{"n_layer": 12, "d_model": 256, "n_head": 4, "n_kv_head": 4, "head_dim": 64, "d_mlp": 704, "vocab_size": 2048, "activation": "geglu", "norm": "rmsnorm", "norm_place": "peri", "norm_eps": 1e-05, "positions": "rope", "rope_base": 10000.0, "rope_fraction": 1.0, "qk_norm": false, "attn_scale": 0.125, "bias": "none", "tie_embeddings": false, "parallel_block": false, "extras": ["capped logits"], "init": "trunc", "init_std_qkv": 0.0312, "init_std_o": 0.00636, "init_std_up": 0.0312, "init_std_down": 0.00636, "optimizer": "muon_variant", "lr": 0.013, "lr_mult_o": 0.675, "beta1": 0.95, "lr_head": 0.0077, "grad_clip": 1.0, "warmup_steps": 200, "schedule": "wsd", "decay_fraction": 1.0, "decay_shape": "sqrt", "final_lr_fraction": 0.0, "batch_tokens": 65536, "seq_len": 128, "doc_mask": false, "train_tokens": 392900000, "steps": 5996, "dataset": "wikipedia_en"}
MLP neurons of a small language model. Each row is named by its layer, matrix (gate and up: input weights) and neuron, and shows model dimensions 80-143. Each number is 200 + 20 x the weight over its row's rms, rounded and kept within 0 to 999. A neuron's up and down rows have the sign that makes its largest values positive.
Before each neuron's rows, "fires on" lists the tokens most often at its 100 highest values on Wikipedia text that the model never trained on.

fires on: "p", "s", "fe", "li", "ri", "e"
L3.gate19,172,189,201,209,189,238,174,230,212,208,197,206,218,220,172,228,179,173,194,182,170,178,150,210,214,201,195,200,198,217,172,210,173,230,200,234,165,237,156,244,206,189,175,205,171,215,212,223,224,226,195,178,230,178,154,197,196,200,162,166,163,151,197,233
L3.up19,193,188,214,203,185,193,200,226,207,205,218,158,224,198,190,236,211,168,212,217,207,196,207,208,186,210,219,166,182,193,182,188,199,189,156,167,214,210,185,224,193,222,203,206,210,246,208,154,210,199,185,209,190,196,179,189,187,238,183,199,210,188,207,174

fires on: " 2", "le", "en", "ight", " 4", " 11"
L6.gate470,176,142,210,242,203,185,241,176,166,204,173,205,167,184,208,159,219,168,220,185,229,202,193,165,207,222,168,228,220,207,213,172,205,199,173,185,200,202,216,194,203,208,225,195,210,199,193,227,192,210,231,201,231,193,235,201,214,194,224,181,220,213,208,195
L6.up470,220,213,208,232,204,185,177,210,195,200,203,239,225,200,219,177,255,153,151,192,190,208,215,207,204,186,208,173,174,227,230,209,167,214,177,211,230,196,228,228,206,204,200,211,227,174,216,195,204,194,219,215,220,212,221,222,234,175,213,171,216,240,198,216

fires on: " "
L8.gate70,174,178,200,230,198,225,208,221,217,199,177,196,192,200,183,181,194,208,189,193,194,242,200,177,172,167,160,176,193,164,186,220,182,196,194,189,188,220,209,160,224,219,193,211,187,203,186,198,208,221,223,193,241,219,184,214,173,172,228,194,218,218,168,204
L8.up70,178,181,214,233,215,175,195,216,173,193,207,239,227,193,210,186,200,233,188,194,186,244,213,211,215,202,206,166,237,204,219,218,208,184,186,227,221,201,155,190,179,234,210,223,169,200,217,212,190,204,201,203,202,198,188,229,211,193,236,234,206,217,202,201

fires on: " North", " |", " north", " South", "east", "s"
L9.gate95,183,227,210,198,196,243,193,202,194,197,208,187,215,200,160,179,199,239,202,234,222,197,245,180,193,204,237,248,187,202,199,164,176,198,175,204,224,172,201,214,170,192,180,184,181,153,211,193,179,199,210,176,192,186,214,203,219,203,176,216,196,195,223,214
L9.up95,186,179,191,241,196,189,229,180,175,187,182,171,215,202,168,226,230,212,222,204,216,200,196,172,228,225,218,210,206,204,175,186,195,250,192,191,192,187,209,176,222,201,205,215,198,205,218,198,192,218,172,187,203,198,179,173,210,197,178,201,189,177,167,188

fires on: "y", "ly", "te", "hi", "sh", "p"
L6.gate435,197,155,176,224,181,163,191,204,224,191,224,135,196,205,205,178,245,208,229,203,187,188,192,186,229,186,175,163,229,185,192,212,183,168,225,189,201,181,156,188,190,167,193,194,206,194,212,210,190,218,181,196,175,239,212,189,209,199,197,235,193,150,219,195
L6.up435,210,196,236,182,202,206,200,170,176,184,224,175,199,209,191,203,235,198,202,211,206,197,176,202,189,195,203,180,194,188,208,186,190,185,198,200,186,155,182,159,232,193,207,211,179,184,181,198,230,216,199,182,213,181,198,184,221,198,213,185,239,183,236,202

fires on: "s", " years", " |", ":", "le"
L7.gate485,172,210,185,242,155,202,210,174,248,219,240,230,212,211,192,205,199,197,160,224,186,183,241,207,210,197,208,201,192,174,221,183,195,211,233,188,195,226,207,203,190,182,200,183,202,179,191,230,206,185,215,179,191,174,208,191,208,217,175,240,176,196,182,237
L7.up485,181,202,237,198,187,214,221,198,206,199,207,172,223,209,202,202,223,221,232,203,215,222,207,179,213,232,215,185,191,231,188,227,210,241,183,204,244,171,207,188,181,178,196,184,168,220,209,172,242,214,171,186,159,233,188,211,219,256,205,216,176,207,207,188

fires on: " I", "b", " Bo", " O"
L7.gate163,167,188,210,165,176,188,152,192,201,201,166,208,208,179,202,182,186,219,226,179,215,193,183,213,203,180,202,186,214,209,226,219,208,237,221,201,174,200,216,211,252,223,197,224,198,212,166,238,200,205,195,193,214,200,193,248,215,192,212,212,244,213,207,192
L7.up163,232,168,206,181,221,225,165,180,186,195,177,208,186,204,231,208,187,228,186,207,175,194,207,235,208,168,232,192,200,226,194,202,210,221,204,197,204,195,237,186,183,234,209,195,193,200,203,172,193,175,224,192,204,168,165,221,193,157,210,204,192,207,201,198

fires on: " so", "s", "e", "x", "ing"
L3.gate663,167,226,193,196,217,216,205,216,188,232,193,198,196,198,181,217,161,197,209,193,243,210,199,224,202,204,219,213,152,198,203,182,221,197,187,206,163,192,212,236,208,201,207,202,207,229,199,187,228,193,194,199,212,193,163,191,214,190,205,210,197,192,250,188
L3.up663,205,174,189,192,191,179,204,210,204,205,190,175,211,212,225,239,167,196,240,215,189,219,187,203,217,198,183,231,175,204,184,180,191,188,173,196,221,192,181,178,198,216,189,212,225,217,211,218,192,180,199,170,202,191,197,214,195,202,220,191,191,196,220,192

fires on: " "
L6.gate436,179,189,192,235,210,176,173,233,178,194,215,195,173,196,228,158,205,182,153,200,205,210,202,140,182,170,166,208,196,176,213,225,215,196,164,210,204,197,193,200,186,204,175,223,216,169,208,159,174,204,244,222,204,205,241,214,180,223,204,184,174,190,200,184
L6.up436,178,171,169,217,219,220,189,177,187,196,222,209,227,183,211,193,225,225,184,201,187,200,194,205,219,189,190,213,188,205,213,181,193,186,228,219,193,230,191,180,219,220,224,230,186,204,195,193,186,244,171,190,165,176,216,226,179,145,197,254,212,174,192,197

fires on: "li", "el", "on", "n", "gg", " March"
L8.gate532,181,197,189,192,226,203,200,213,247,190,187,197,223,199,201,207,229,206,233,191,202,200,158,212,199,221,173,216,222,177,218,240,189,223,181,171,192,175,246,203,171,193,183,191,180,161,195,214,194,196,229,212,192,185,165,188,193,217,179,199,194,170,212,208
L8.up532,203,199,210,168,192,238,171,233,220,188,220,188,226,242,190,211,211,232,215,224,180,249,205,209,208,216,220,207,245,201,193,200,242,203,168,156,202,204,199,152,196,205,198,172,189,160,232,192,234,197,225,168,210,181,217,201,198,223,228,191,178,224,188,176